From a checkpoint of a small transformer trained on Wikipedia: 3 heads of 64.
MLP neurons of a small language model. Each row is named by its layer, matrix (gate and up: input weights; down: output weights) and neuron, and shows model dimensions 0-191. Each number is 500 + 40 x the weight over its row's rms, rounded and kept within 0 to 999. Numbers have three digits each. A neuron's up and down rows have the sign that makes its largest values positive.
After each neuron's rows, "fires before" lists the tokens most often just after its 100 highest values on Wikipedia text that the model never trained on; "fires on" lists the tokens most often at its 100 highest values on Wikipedia text that the model never trained on.

L11.gate180:418424569480455528537509504441462456603509472502460503498493507464514462513550466450546556457496486470449535488506479501500502475440487582533529473471493480536461510511506508529434463475456505532513404502466483516521579469443530564422483497500469487499487494473530461535507558546484464431506482470480560481473511446483536429484475471510606555537418464421553473528486512523454512556555468544500469448488538536511484563541545526463529466454517490486483559531468467514416540551526503539430476524500465459523509518498593417510482421456475448535449487512521502552490500518411564482
L11.up180:547452541494520533462485498504511545507561441513430487604556460540457517478464498519460542530481504431443544460510483538500432486490478516450575542588556479523483535528484468546459528495495525478515508456434530442546502467438466525469519449454448522540420584491518489529560536574563513428432464510463524476470441501518470497521594486504486546507514458497512572480507508531535483530589456542567465428527491450506486526590449485518477538530520555496520475560481530497498520497416508531489428563501510509473525556531540517453504445469475534518431521547558530550508509536426487498
L11.down180:410542466520524528545538512460523432487539523499568521469542461480441510536524462546476535435524516531472426497550526500505507496530489495536508490450534414557529459453496462459542471550536484483554527560513479428562512486522481499489524562455547450470479521423496486478519529482469473531519455509551556585595514460559524499545417490519523502520446521541516436554483547468486536486538497522496429524503552514576496529481595551479450466435508641466527557549509538459516532551486520504487465470492491515490530523540545436476549484495483472463543571513565477473512485528475544585
fires before: "ed ", "an", "s ", "ing ", "in"
fires on: "end", "ear", "st", "ow", "ain", "it"

L10.gate29:438480607415493464473433541472435533419451474451535522470504518510472508495496537464462481549515517538547462543497467483467460496510522496507496554511528449500472426463494488519502441468553565530466519537476494459458471449529525442434551554511491425455519437471560517605474470452449509516505521496556467559493534513466483583403518534507500577495469465472528500496460484486460499497491519520490515433504537541504475506534544434498529529491507477482509463523518502428508526472490514518403421466501475465484482561429509499480619478500586498440497435501521558436533565444468528493
L10.up29:474511464470509534492550450520504452473445426442510500473518502499484492400506496477491521463530561577495463535451537484498537506428529542516520510449525530499569562398487466530531525469483559505452527520444424551517457487546500530525515457508496457506505413461456564441513499535504501524519486479513489475436503534612533592501504601479497553500443524509578539452483470434451427504469537553447512459523488517480451483504417513522533499404537500541488447492464553470475524523458549482453490451442541574502442465515505529483498473552523560480452456564490492468536465471490553518
L10.down29:529510466501511490482499439504551534522505564497549440499462491521497446468471542424496516570541572528459466460490498505469531493568479510456490474443493440490505469475510554513553513507448567561492510490528556562575465461514539491494446518550518564502484449479540451608498524493446500515527438584520499562498475477480458528498435508584528473488526408472568518505486519482458539512553531466391457560544487540493530443475481451531484509499401479522507466527446521426486536503466491530479526572427445504503435516506497471518514532470369537496578506500461479507547504441504495531
fires before: "u", "e", "e ", "t ", "ent", "es "
fires on: "in", "as", "at", "our", "ud", "th"

L5.gate191:512462509538535479513449541410520489464498485415502485484506454510534557492488416472489512434494462539516492439460493510539487520449536416549520540431523516531508511506533581555474482536408525477475506500488534488518487537550472468486475529480498504462498480539517475537467536546520435466610523457514435485484553520572490477562540532439509496536535491542482516501572515379563514456486508520445485538468507489414548525469489515478538402530458550491477500492507542508504507501432461495483525484526424478492476519424484464437614531523493471566500463583454593428479514498474506507
L5.up191:524517463517488409511521439547578556557489568476478507526532521474452529478504473462437555489479473521507495447444429549505478521506565417539507576491426494578535478447524498463449527474532550484535476542454495546504538460482499489505555545489489503570565490519480460483493508439485547542552547480465522388534466581449456596563491560514560577445513514534488492485502485455491527481520467486456472507436530481451474444474561439540489534497486450501426467479577539566442516496526461478540518397472519485495549538475502511467506481513492424539532508493530521520519533508458482543
L5.down191:517528559434500469544449469496467496518545576485535465530471485494509502476479538526512500492491504501533500535481557539525430491518487484508450572556565523480461506424542536468452494441547489454548480466420531437521448581523478512508518513484416543472551462458525510492406436544501525435542525582482494511454487539512478451507543557444503420558475470561475460531483544512521534474495481526530450552499446458440571531497439556502432453516461519450471443502512484564536515460457575515452428498479430570502547515518545511481441555535466413525488440531546537507495531454529476510
fires before: "e ", "t ", "s", "t", "ch", "e"
fires on: "our", "ap", "y", "and", "at"

L2.gate177:533502504478469547497543511544566475573541537473435476490554428484480533566400544534485545519467459498550503483538532508444525540562504542486512516486486463496476518499511440478528506492574546477534450449439507501490537578488546530588502466482570416541455485468543423492413534480527499501432506490451532491541526400547528445524492597558528499568501520532563554438500534487568500506515539575526521508496516532473496489472517449468519625462527516462524532563432499483562515511500499508486515482493508485455482504494558480542508510476508528454441555514487410477484515452432488490
L2.up177:483529470562541505525480471470482506455511418499465496498568493469470508553516520479554541534457474551539511515545533459519491507511487557491561515579526489416537530518477445527531521539513510470469527511564494529550439494536549449419539548485486554507518494471527482516480466506513501490472515472493470496445495424505539498446468521445583522501496528449514482509480551480521487510622501598499425481475478496503430491541430521497499523548555544586482491471441503482519566495453500490527544439560449479631490500474583435496439500510538510524432510480533435465408535523435577531
L2.down177:474454600516508526453617492514592579552562488437529510501451498466514513483513469509486551534454530455503479570569455505414507525472457524566532531487560505550477484539478460428501480508498475438520572514544569494533540541506527545528486568524566539453518463510515531535519513503498547466458491488578501520530550549488469502487455518504549473516524476511557520440521539484482455545505496524457454495526560543446523522549523453557468544426485551528449484509507471495531520522564545526480479457475408462449426462510523445480545460465457478572425511515553463512534549541492475568
fires before: "ed ", "ing ", "s ", "an", "er ", "er"
fires on: "end"

L5.gate178:425498474527504462488488487466452540483496450406543590457533451458484430455453578558530508501510551462554472500492497517504514534522511521479476467498534488451485517515424537455541461546511392514450471565512519460407461518522545526541515551490433389485506527539504560455495522493512471524536444485516479552444452511504464511436448508452510484556457540546488526473523486501481465452535480416538519511518472468451459497513496507495619484440521495475487556468457530497544505522527475552418536525561490557500436559533571527523496512492488487546554430493475578510457526562513551491
L5.up178:462556475482521534537432500526505482574487515540490489512500463494588435521526516415470510517525472619581617572472498468531458524468465578507467447496520522401431521510442486529504486480467544508511501444519484509429448492503451465532513500551478534492513459446452466383468512485511517564510451514549513486503505531458481450471447521483418501539579511530485525507517492472503466477519453478508496498520508510530400485514438454471460562544487480500572504443500505480518558470557466571560514480509505537519477444578439524500441507458471481576504481501477471533543505447488516548
L5.down178:581547567478505484467537479541539487559506458480488450499539484481464505524484444485484485569491518472533477478590453520483546471491443543460478496511523484501503486520489543537526474473558517423460476495487449491472473440487440555483628489547494498543516510509505534563432471503525519406543481588463504525473506473473478523524557493496552405509463491438512517520434547591550436471495505538539443545500499468513526541490505496568437522543464502481477446513538474472401500538497526526431554435493459570495498547455525520544448449457567529409433539491507560483558496535530483479
fires before: "the ", "19", "201", "18", "199"
fires on: ", ", "t ", "y ", "by ", "ti", "in "

L4.gate138:515502485480432516507492541493423434543461443401460491500571511552546525470578529438534489534508514477507518514546509476465457510484469456578492508448551495448544486509501450502501473556589563499480445525528483492476571552513495558466436481529552536573430576473488559466488553562491572479478462517499439517477555473526485528465481487454456547586458514512491579466512517553561535479495558460457475581554508497428531484490484550520525450473546468571529479543508514505488530537438515511497498475476485578536552424524492577501485432480473536469537496509478546528532452510427502505
L4.up138:534460501477486486495511534493568465405462519479527477450461452457517532539499480544478533489467470503495540496505433536517462445506479472425430579502452482517488457477482507463493507516506590534512525536473517422530469568479458518508481473452540429502486555551510488415543454460469493370519516450506419491447525480534477483483584486426523520587507522428522469548527485528511499556480581494438500506485456504610445525506510486474463542456478482527507473453515504441450559513446495482495531543462455402536452487430523531500447458513513525534491562483461492536529576492452471470
L4.down138:504498456503510513492495500405551486487554496524492473456507498534488537512464475512532459488524487583505523493531520515541533591490435410473488496439508544608513503527470510568465540537459534549531475429495544492484509558493453487491509599515521461434523478537578546482483437469438381469487498399435456453514512463499524546458449455471444471517602552507537446548440526488501470494536504505451438502546550456511484542460464549471545523483484533478475529518388463541484485466499438513458462438502473482512526497535535463495531436540518549459534483510452529443491479487499458529
fires before: "re", "s ", "f", "th", " ", "di"
fires on: "u", "wi", "um", "ri"

L10.gate169:467451518574555448518467526471468534481491421457501503520405493520491481573483468502523492473489416462453554584507434579492482569395489508506514534469445476521423534413475475475449522518474476449516501470506497526517430545557509484521555518483553493488518526542476535462499506513521482559578550543510557477430556554510508507465530515494463531476472497569477473492488486502567483511509490484511543544500483482560462491411450478546495522503492560512517409446487549506450515518498495409463563449466503507524445607546496522557497519517502424509452451472446443470505464559499456496
L10.up169:495439483484488507471441448498544489464505475440481485546500470507549544439471528479508508458526473441539507538494372489448512445459493464468563486484498506457534541506483521544488512506489446522512582522500470525473566433484590576576533481493507549440427526473497419507513509447493518557510541560509530535481573549547505503547444436519472539489439508519504539538493585538557537481567488446520549540409521471494459518513501579577484512491572470487542488467554425434513510423496537484513465475477535553553564560489512486579502479508477555492524517481552496451434531505508498493
L10.down169:542470493493491516460499497495484481587500474442504556455545493505475575526452425445457498481511555475494544553554580511493496494541425466501515536576459541543489518403413483494578490464466554508541542488517532538459465442532433478514460596485544520446489542505484430540543511493531460472557572444509450522561466490444505506534415497555536520490462500439511518486509496444424441492463460459528513477590540591481495517484468479533501480441489489480515474456516475494500494503531479556500422505557445507520465496523490506442504465574521519457575490414487445540559527490480472502
fires before: "ec", "em", "ab", "3", "ate ", "str"
fires on: "el", "D", "L", "i", "l"

L10.gate43:531437529474448490523543542485510592499438465409510445571535561570545520523524428490481465482496444472512498522464492522493465446449510460539510504470511512429508511553547492438492524522490507564508432515430550469467489484536491447485482500437631527521495516495550433486510462459552552499479534548510453488488508533438505449469484513452427565406497522522437489462487479405567523473485486544500548533459543477487503481555417515488456505489516504501492552488615515509403438486436528457510459484476456501513463486507466515480486529434494460514519453466533509439534476453517544490
L10.up43:553480495552518460508583536552511513403512466550443491534489434600528485526533513494480540542531479599502459436575503464550516480540548455471483404540499472462525529539507432520459501484521494508492489530487479485510519489488484516498560543416410520500506469520516500511468484493486446521515512524482568527478509510481538515412532537456468535486496505579569507486476497461470522554459462444448417477482566528467500457497433556546518511480520491458478470494557528517418519501552432503481429462497528443438445410477596499493489493505471473502437503418550419537519489480481482466
L10.down43:487518552446454457481532490533499539502510493473507544516486463498532443441445557490440564459531524463444579485553444414506456467451557607487484441584457518536476477518452427532471507537532519483465537516439550580477537564474600482538489498514447512450490515466423545479460497508464517508478532540531585500470433481448470525522534520490529523539498484489507482496457509500518481498581511476569577501459433488554539551518500518377479552495487471501499447456477517481462570464505466471447437529442482449494558494428542520513491467500540459533513521488565532483484487508450500473
fires before: "b", "on ", "to ", "ber ", "ve "
fires on: "i", "si", "s ", "um"

L10.gate177:519518494535495502490526515484578396467436474545479512503510443503487562441479558517500521545506469499550470464504456554526473485581615515446506570478481546515489519587478499508549591490548575447430465567522501527528452536493532438511462484519476513595460515465422481487493486519432405497498477457466476507526515520561465544537523559468543557471544496489499509471419526523499512491524390526488495549539481560488445437513537515520533533467494498549463481485506511509512454447487493477429523477519494559490492550521465500434474447574507495464498611506488461502506459449489532549
L10.up177:528526458514494496551516468473557487521598530453497426516454530465529520475474516534507452406524573464461466488512413504486543473478467486528544454524490529483538521423512503463419573534428522506559529439498480533567524553514497463520510568480449532447451468510522532473553495541475523558506477492560492483443492500594514509535465438538521413511550512505459499491448503424535447528503445541483464424462489467492535446513493429496494554467516433456560541539438497524424471506494455457449552488490548502503475459534421450509472518479593514452428565469520535471484481518490516507
L10.down177:561514569521450468562507524558539506488513385505481559477512489572487460512478535497459506546484497504539452544496535453501487496511493554529552525532488474538519503468454555509493496454447540564512518552489477508518503519539507450498460472515503464472503475498505456502570464475462455491432500469502525443447481499513472504445521515446534464500452515548494417536544475450448530565526487537568558546430459428425472536395508568547427424478433537476548425552440541510429536586493470503482516465457525502447496537557466526507534619488543475444521489454451508445504503487506521483
fires before: "f", "or ", "qu", "or", "v", "ev"
fires on: "i", "el", "ad", "u", "a", "am"

L10.gate32:464561531475462539520544565512461489510494457523599491523463530472538513543495486485563571521490482537494513414524504490457529440462482532502512516560503428461496482444395592554486455468519494489473475577551446495433508553451465470510535493543476541490508468536490502490451496470445434519532513555515438499452496513458538473455482475444532542518551447520477489558550416539518463558585451503453480503449516572481454470534503491541498547421500507525484525507518483492486445533440464468568510602591480429467460558472461482503508558521553472506518462498440517475563509517523524552
L10.up32:592528476511496590508526496498525532520515488524558523466502522536551470524508527428463558518447517566573541454510472516523481489498539518470563521424534536467490493472505460526530500519515503601482453483518516490473438497457457461547459490412509451537449511479515533533503501451399453470509473513521543506452505521558492497521481460447535561523562515534467567386508440586526473429476414456541511531516538521513473457523440496479474597492534547539554550465466454512525472477448469481525544424564518548498509511447500515510526546524529455566597481521502468479500510452573501483
L10.down32:455485482471451560546550551496511540468472484462489503534552475516523489466438451555568536488472464544525467446571577456486529523452525567457466501503573494447553492498408553519569465599435497504513538463552477473393489491447529491464477506514517451548511483543523501586500531458517549529522525587507498474471469488473506490472478444455549460506494494546444467503507496468449480562510528399415510478532504468538547517478521518586465539514492487482498492486552439522497461504544495578467511459433560482565505477537473525481491460573540527506532434538464512491495529575491482583
fires before: "19", "201", "202", "200"
fires on: ", ", "ember ", "ary ", "ch ", "in ", "ec"

L6.gate82:507508472531451485471476458524505497575528523488514513463441448529464504443442583476552519419517473492518512529458510513514495437435498517514530531486512465535496409518484552493438471486439550447507546528472491520564468557525489487483471510518553549496423484509600543550516541546454423509535542499481494570463535532501442532542482458540487540586576498475458508469511495494462480552475562497441524516505585513478478481568501474440536421571485455475501490450417493496491492537501397546504477487499536561499453542496496413425482583503458460512512521490481439532528435457488561476
L6.up82:489474550466603445524578385484541484523493488467516491484456517544582497510485501549559503448493463489457412492496497530456526444498523558432519543517436409487485497467513469464492522462450460446502526495503488515494471474476531468507476490468467500499457509423528544524486452525508472465490421503521458545512430466459563497520566477456493446439540457407479578443427496535491441483488487525521499463443576481534454498528517493541510487500557565497481481568431506480524486544439580500549451549492520483608507518447459469487474540528516471498569507516533469522488482548463440553
L6.down82:468503465443526437501470539488504494451523551448501557486459492450497471503491556471493506462498492484533501533542487492563464488448561548508454498517431508552494526528503432435523534465495467518461546462499528458497424521489487517527551479544561412455471464467469529533469462528505496539449487502484534571416514492520457513534570576541537497470486483534475439467512576553449496458422485519513485510589427514485502470545460482464476447525475517447523451504497507587554509534454517530519539478414502410526509515458565549517488489430519543581410529426486451490467567393493505468
fires before: "on", "on ", "p", "v", "s "
fires on: "as", "am", "ti", "at", "ar", "v"

L6.gate42:455469479498406480663519499570420484546485496508550496515479473526536530519477518520473495516529473463570513479532444472497545427531507560449553392457421494540494436543507529496437505547500498511494527441443493495542533546489533473511533469533537480486454458484524565495456496524529498487477559416434449432430474520491512510480543475568517447482534521485449527434469429473484479478523536577528520502488552469479515405489462478566573455484505483526530446490440479462450473481523494493492427479488506445531525475514476520477474550458469537528506531492458562468479524451561555491
L6.up42:529464514461540447493481530525442554505487481455512571502502535526513473563549458448528549500547479510506546536500467469497481437432542471510514547532508513558499501485478517484515582509563527473485534471499507546592481497567550472477550471520559472611407521519485559474513491528485476564440406524531507536501453466439546494539572490492477549533444475533518486542458515535488575544524457541484527488518507500504504493482508547510461461465568499554495472549455477572498478510396554525432465535432514432455531484507514557386502486548568474443441504465475489547447465522564497473
L6.down42:483559447524529518545531483446572483509491536590503510499539483454499514534524496480556515448502483485512494499487498408485483544517486535477438513575542474572524445552594491487478543552519435440509495432482523525494564489435447435452496556531497486515515578519562446513498531491587538512464513442415531488499509422556458431579591463547509470569462501512419561505458502410511523498509452525564500556519437490472509476525488506443480536484527568534519538452509486513524482463503431517479452472471558480492519508550503534558494525478454488522587489497492480497510433503504570477
fires before: "on", "on ", "tion", "tr", "ted ", "s "
fires on: "as", "ec", "am", "od", "us"

L11.gate56:505594516640489497446457535492523505446473483551476508491573598497523516455480498521487447441483467528533471535563516485533504510498457521478472486487525536465605461515517528467522469523543537440523437512456547560566511515427496461523511501484446524476480505444521488537503519499523536510470505468511484523516539508566525562444522455493551504539513539448469445530486545486527511527523487438500490444371525534542518452455438405537486486461462500590529476508479518562466508577423472468453504548501501540532500470561576544557549520499523472481490460466475545503457547470537424507
L11.up56:556481439551508549431420646529520502432492507469395560551497490546469629492491520475539482493488425478482491466522501465489541468490490492491542553504482469497461505475522544474552502466566468483499456548449480500508496510474489458495488499558590497528498513498496517554481532501509469521502515491515489533531433442509445427428532518485558498441406500585500532478549532526518487423512542447510550496466503541474441538505562456533490459566517573456523550459497536549490483521444493500494389479478497509453548488534468484492522524510572570488515512468445466529447536523493504476
L11.down56:500474433420468461466455445544502477450483480532451523500521466585524527549512470501476515529495526536502486511407458547507471480473521514475542450574442555508458578503477471543500463550501512491526500481502477500575511519473452527482481488477446497477492520523490458525528593577411531530529473546571489527480465520527464480519494441523569491452503509461484528468438561566552496528528548531515450536454466457493618453537449459528427397527474495561497498504478476500513580489477552445535541458534469495533464525519509517552516501498547454477477549593397489515493407529467481494
fires before: "at", "ad ", "ad", "ther ", "i", "b"
fires on: "e", "the", "em", "a", "oc"

L2.gate154:501581509557500458427465525536493550475480521456467462472480540464522533454527458499499505468497514467517492475472512522460500581578537527509505450501467437471473537501541524535456449572608481511547527521512450595450520514497468506548514513475469543495422535599576489503465482529492543527449512547561505547556511403599509512493509496422499494508452479467524489497570563515503547560487482470541522591385513462551459454581533518503465483520492454503499542454541497471482429577491576495502464564522479511517492511516527521497488523500446587472445510520476517544490531488467497464
L2.up154:493541541455505455539502480502487495553447427481501456512480446524560451486494456489514441499561554517512486466484479435522491567451576576446561516496495487480505452507482540466448418491555573430501498527540421460460601446530491507514462520577487495552491519549488546470416527444543479480544460531522530513502511438508477400506527529471493575537539552514545453472478544445440541486546483532582490587516478494493500505464445566509446586558469525494462505510545461498486442481507493499432453532529496523482548498450471522536520538504472463541556447540503520455500510577522504547
L2.down154:546454461516500467472464552506429473422486493471419497478503457589531487451507427576495474466467513544470515462453499446477463451459445499521498443557486480500468557468521489516406536443503498493551491474530463543478488545507465524487470510525489464508450573530534531510524487514458472475518477554582492464470475499514454506466543478505426457511488473496501437416560505474438475474492539546419508512487547593549485449497503471466467471575454568499535491520510561533465480476520500468545527494503458480430422508625589468484469560531469470576542515548518493481580467463482453497
fires before: "d ", "ad ", "ad", "igh", "av", "al"
fires on: "e", "ir"

L11.gate123:483507468494464477501499515463552488534498448488451518445496500546397499543456565560542550451490522488550482463426513510507531473489536587555509527499531588555492424459486537498508489522513561546514486477536529471543468476502465466466515472508516459474488541470537429528551466495527517483461575546474410536462425550547549569526569544557485516486451545651519461548486523409566507445495482479480506469498563523521509498545493457490529523463464538514433451485513454501466536487433577548549495449478566494468499546566469494454527497468491562490484515484534561480449493470485497464
L11.up123:460537515497509470548495478517539593523441550442463475513504514486449495441432579411469464484561391487436452479519472522499517564489566501495444524494538483523462472503492447508469505452497524521523534524500505487518448544491487542411494526446466461537511473521519526532471582476467501515539502493483564438500512462569479512410521557444482505487511496515488426526514470458583456511467517488502509536541398508518541537490454520505416484425524543487505376490486520504488500494522422522561459501535495509469468443567554532532547467507519474486547498473450516517536522556562607513
L11.down123:534534533421487480536513456438412456452479539480511457550527521523513503459565463493501494545542468455465590538620509500440509475471501538498541522468480491503457509457470510489507505451509527449508562517488525494504531497488484521540444529486470541451497468512550552499535513538457547519547424563483564541449505512474561487540494482375506495521516451485464414412486519480514511474518529556534509470461504531508499515503529506453536445487496463482451453525442478511476460532561589416448553495440529484550469454495457465433507489554449473531540574509444548551515414422500526445
fires before: "t", "e", "t ", "s", "d ", "ts "
fires on: "our", "ar", "in", "o", "oun"

L4.gate133:557445564490502429499527539521590475504463441534513449528473541520565518524531551496484562478461516508507471514457507460457513494493493542460544560473450616522437507456496523496431483459546559441519501541509575540483495557491551476529412502453465508464484518505482537481553467541525437496467523463487551572473528466527507546524434519492519541543529488576547439510459451521541506531536472526476517501504455424533520422509455512493520506513516574436469528470571474513531451517524457510458376503494478583556589504545475476479538465510481549418509509489455508446493542512463550516
L4.up133:455455556494469512416469491539466518562503481512554490478480387462488497451532522560542496489478484450484509440582447487443546536509505523462516604513415525464542595534546490499515502558498488512522454432426476465469512538559566465553479557478433565496469548487578542486508548529482427502497446464468511517466562518523552501502490565445468501495452474497539563515394510444525545515566478524458443478478503524475497501532510547495457489525524443516514531483550513527484489514504492546505523534509436555448531420500505591463483470501559470494551586506525494531523458462480469510
L4.down133:494559473530505571528527406446503449467510521485538486483534465507481561528491497496518568479505503472429567536529561566464558522513501472597463469513493472513514563472497529444453559504511566416483575526515500527539566470539500577497471519543480440442500541549478496541543569464498457533482513501558442573520507458500486573450457493542482490524505527501508490521453604518513512494450481416508490470495484525485459491540505497545434497416535494447551558515557484476517582532472484453513569407490473504476501495475454436543516529525421510545525550508550450545467506525547434504
fires before: "d ", "on ", "ti", "d", ", ", "an "
fires on: "i", "el", "e", "en"

L7.gate77:569490567449451529525581514491493546450455435456587465475445478513548569527506499487444482514520495509560577465518477476419503481462533434519524419531490524514465528518498453491519505447465539489440462516461452507533538490512548495526520488463469479490513489488520483525519487536509503592447520528494398457460512502527505499518534489534481551518585490435501506483461558444467481546484436456508519479509510574529548437495526506453519604487526555434425467617483551490533489521475477440511489445422422565585473556517477494485506491454458503489518539441546513503554508509541471491
L7.up77:586550509525595556448501577448523481461556442485520446489511489523472516422498549454502530505454424529554586468494502495491512554542477489515491582506505514506488543546461494506466457483439472512538459484500582508483538578500491497447488477435541502501442501462514522504508528542434473526521520464465462527424588460502510582529522494503546540518487505462491526503483444425554507575479533510574513495457462471519496491532466556507499445504514480483468534509493544482415486427511433479511442454456493448567493510530439560469527489448569497443503567459556483488585525474560461441
L7.down77:580537512488572505542517417465515535472499484546516474547499517561584533485510514497438547444538459509514539466478525545465462512449508504513435478510423539525545556494452510504495488466506471555449494539465503493518533560507448487486506547505482541473531441468492490483595549457401453538514508490519498456413486477555477527482579494414457509503572511482539567514557494493455486536583378459496425568493506469460490500435565537462434471549465467479505530510490478562504505510447463481513447564512433541456543515554488444533457514528470567427471540525494478501513460510525518501
fires before: "f", "on ", "b", "th", "d", "v"
fires on: "i", "wi", "li"

L10.gate170:568489515506432503521385489437546475452494477485552548548462497436531479528613580557494488460498504426482518520467523523505551509493573558507542513511490502478483502496519543518450547468527525491444497530533543494511463509589565468521463519447492485469542531553518514517522486546471509470465549474489544567458513534535534519557421503450506482551421518512424514491465509500455497493511517546546478487522527436570464558543391584468482484483543495491517504499571557452527506420511478489521493465415509529528498566424503569499526443486573493522466504485471534511513469419517439532
L10.up170:519483540432514496516471457515534482506523452484559452491502484499566552544527496478567516475506482490500520526522449551515457535502446502564494576478508469559493581529493444546413513505536457464515546587456441455542469480510418495520516505472519444468449493550491435513468557467474491437545421487425507499437482408508477499434516552430524456488427500580553542550570440501526516455520468533438518485480546514469532493559471518468570465471483552464559568459547435517495509458511494481489503564482491493468453577512480540526502481454494424569504434476533517546489446503535537486
L10.down170:537499502549490514545546428474527457486548446470449463492517497567491527480457515464561553488509464462522494486535562462533412517496492527448476551498483501511417492472495549491505501414501560534497516472510495477570511463516552551531458478565506520521502519536498448398507548448468423491518490498511468450464444490460460485506412475548450463495578466498528495508510492577488381517560482460521584452514513507521450486544526476488459467465556479498495494543492469509454475477551507516449477482523496510538418472453569426497422465493436444422487551498533498487500465492478365546
fires before: "ec", "em", "v", "ed ", "an"
fires on: "l", "el", "en", "Al"

L7.gate122:499492514521561534518494544557525543530537540367503456480496570512468544480536509469537505526525465520481577500439495491516465444486550456440514522595516512545440431527493489488464473517537558550532538455583451538442512506470473435464499458477504483470410540501490528537511511475529474521578484456548480518500489555487482481535478536398422531539570507464475434473514480502495495483472459404522500521514495507507467453534546488520546507509510547545491475498509563483446520608525462505545464528413519514453495493512557489576528501514481449534551449559450566564524454534460560521
L7.up122:468476480451531486548486537474494527552553456424476437460456468414559473491530496452537512469552516486459516477512528484556537560529464519448474575463520546490487432399526522533463541508556540592516477492487547469469539468523469494531483494466492488555530452543439484488478528470505514451475504454542458487461442520485527486499523450499442525465521560512474491478439489489532526525540485556470527557467467503524446490508496469490563469500524512452447509551559414463402544505401470500544494486529472544425522445478445477412551423561574527483512507600476539515514466570503504546
L7.down122:461509504548528467460473508514433554476440457438474563441516524512481473545475425513495479536479581533468518491530478402506481503423489503464545454561441490508482489501564506548519545459470427523534468468525556453525489534484549566496519511472519496493493527512486504468509471511605460500469463492500532535537460491482461480566459505429449569460531476432528424457544441529448522408539479551571449507445507500531542497542588501473426502490410517502452498514523586497420537494555505446460528530438474444462529469485475453530524403459485505529442460499481541501493498493497513480
fires before: "o ", "y ", "si", "n", "g ", "ou"
fires on: "w", "er", "on", "our"

L11.gate59:518491466458523506492537526477499510535498558511534494470552493558441408505532504434480486572479473428438414476494521541469498494524436492527505506450482475420449458454516498467455542458492523553490491505512519570439455462423484576489499508472538552496526501568500353471509490492530506514498499544454474502527479551563504502495489466493462485476501529494456436568433439481537551544445588481488447539529531466460489559500541499579549488508438497513489552440493455488509453493493483502523524430507434469466479588537481477486542535472551515564600558514448523533551449479517459522
L11.up59:529546450465504476435526521536484548503550460553410535514496529557530450511561427506500515491552512462461526468542499447559449425543522475545501552498410495449539504536511656567481465442489509516530478497492543501546486481468485508505588477492456495481493475534520488507469463438455552458482473529412490450548450530513490550491541444493497437480500479525499514485514542477493501501545425464556540576542517475412495481506506587554474492506500441473460508451501476475436453464493507498543479477554488517509523550548566516551545485420455548471480470493577594530527528510499525518
L11.down59:472525482492493526455555549481456521510436520520536533485562429461501406499505518455439513512438445528416554546528460529507491458532523525513513467441494521464558521502512521493473476564442573431520522515533452546553520514522507474421528458476547511513467503557512455485448505502509493470517461499574487565507549505548512391517458462470509553475520495479487535504487530528423484535439469515561506557584555436513529463436469465471519473432484545499470525473494438504461481541512468470585485472565519541514478452536477485465472539503473456561576369454509506484575533447482447502
fires before: "d ", "p", "d", "n"
fires on: "ar", "ou", "r", "ir", "l"

L10.gate181:497472476491488486437490471426437576432500554464516441475453533477515431507421467502453566469505443503438495482494490547514503524501505446530483518461506583437486490547420506479539481443541538493447429516495580530560454467482604545546502528504496508519484477442475506461509555468508495478509530510423559492470506483491505519483484485497513494493472525573538448527475441461558498473465512507522548465518525572457547514541463506491538494466531472481540553478481482566449501492517485506552457464605480466511522495512599409487462498461528436552470544538520574540494537421609541529
L10.up181:607495470475483579446511425491504558481501529490491461513506460564521451452521467483530517478480503523484418509505500509410461578475473503537531441508524464511447544527461522439480481483453503471531513522533511545489482522463475528413491553495522477473505498489483515564479509488507523553542469573554501481432442474430472544511470485423579466436516508489415494482522438479535424478457451517455517574547465482489492428478525472462443502565543508493490465411501458559450513502594477444619508511513510532538509507596530459475482496560533489514522495458473535470510513442548483555
L10.down181:493495501447431454512488538522502529519499545524500480497479401533454563506465502442489560489519508475551501442567439509497539505548527502525528488489575445465472513493583599508458506484493489443529544498551525492454402528469528472534518488525460484514520552534533462539512518498470514473458477460471540481500422439529461485472474554474438485555464541539383514466537420545480476495515611535478470511569591444426580535498498493531552536476494487540547523533536442476474436538540471532538495479481502488550503441533516511461480552574506510563554503502510544496534448528415497468
fires before: "d ", "d"
fires on: "oun", "l", "or", "n", "i"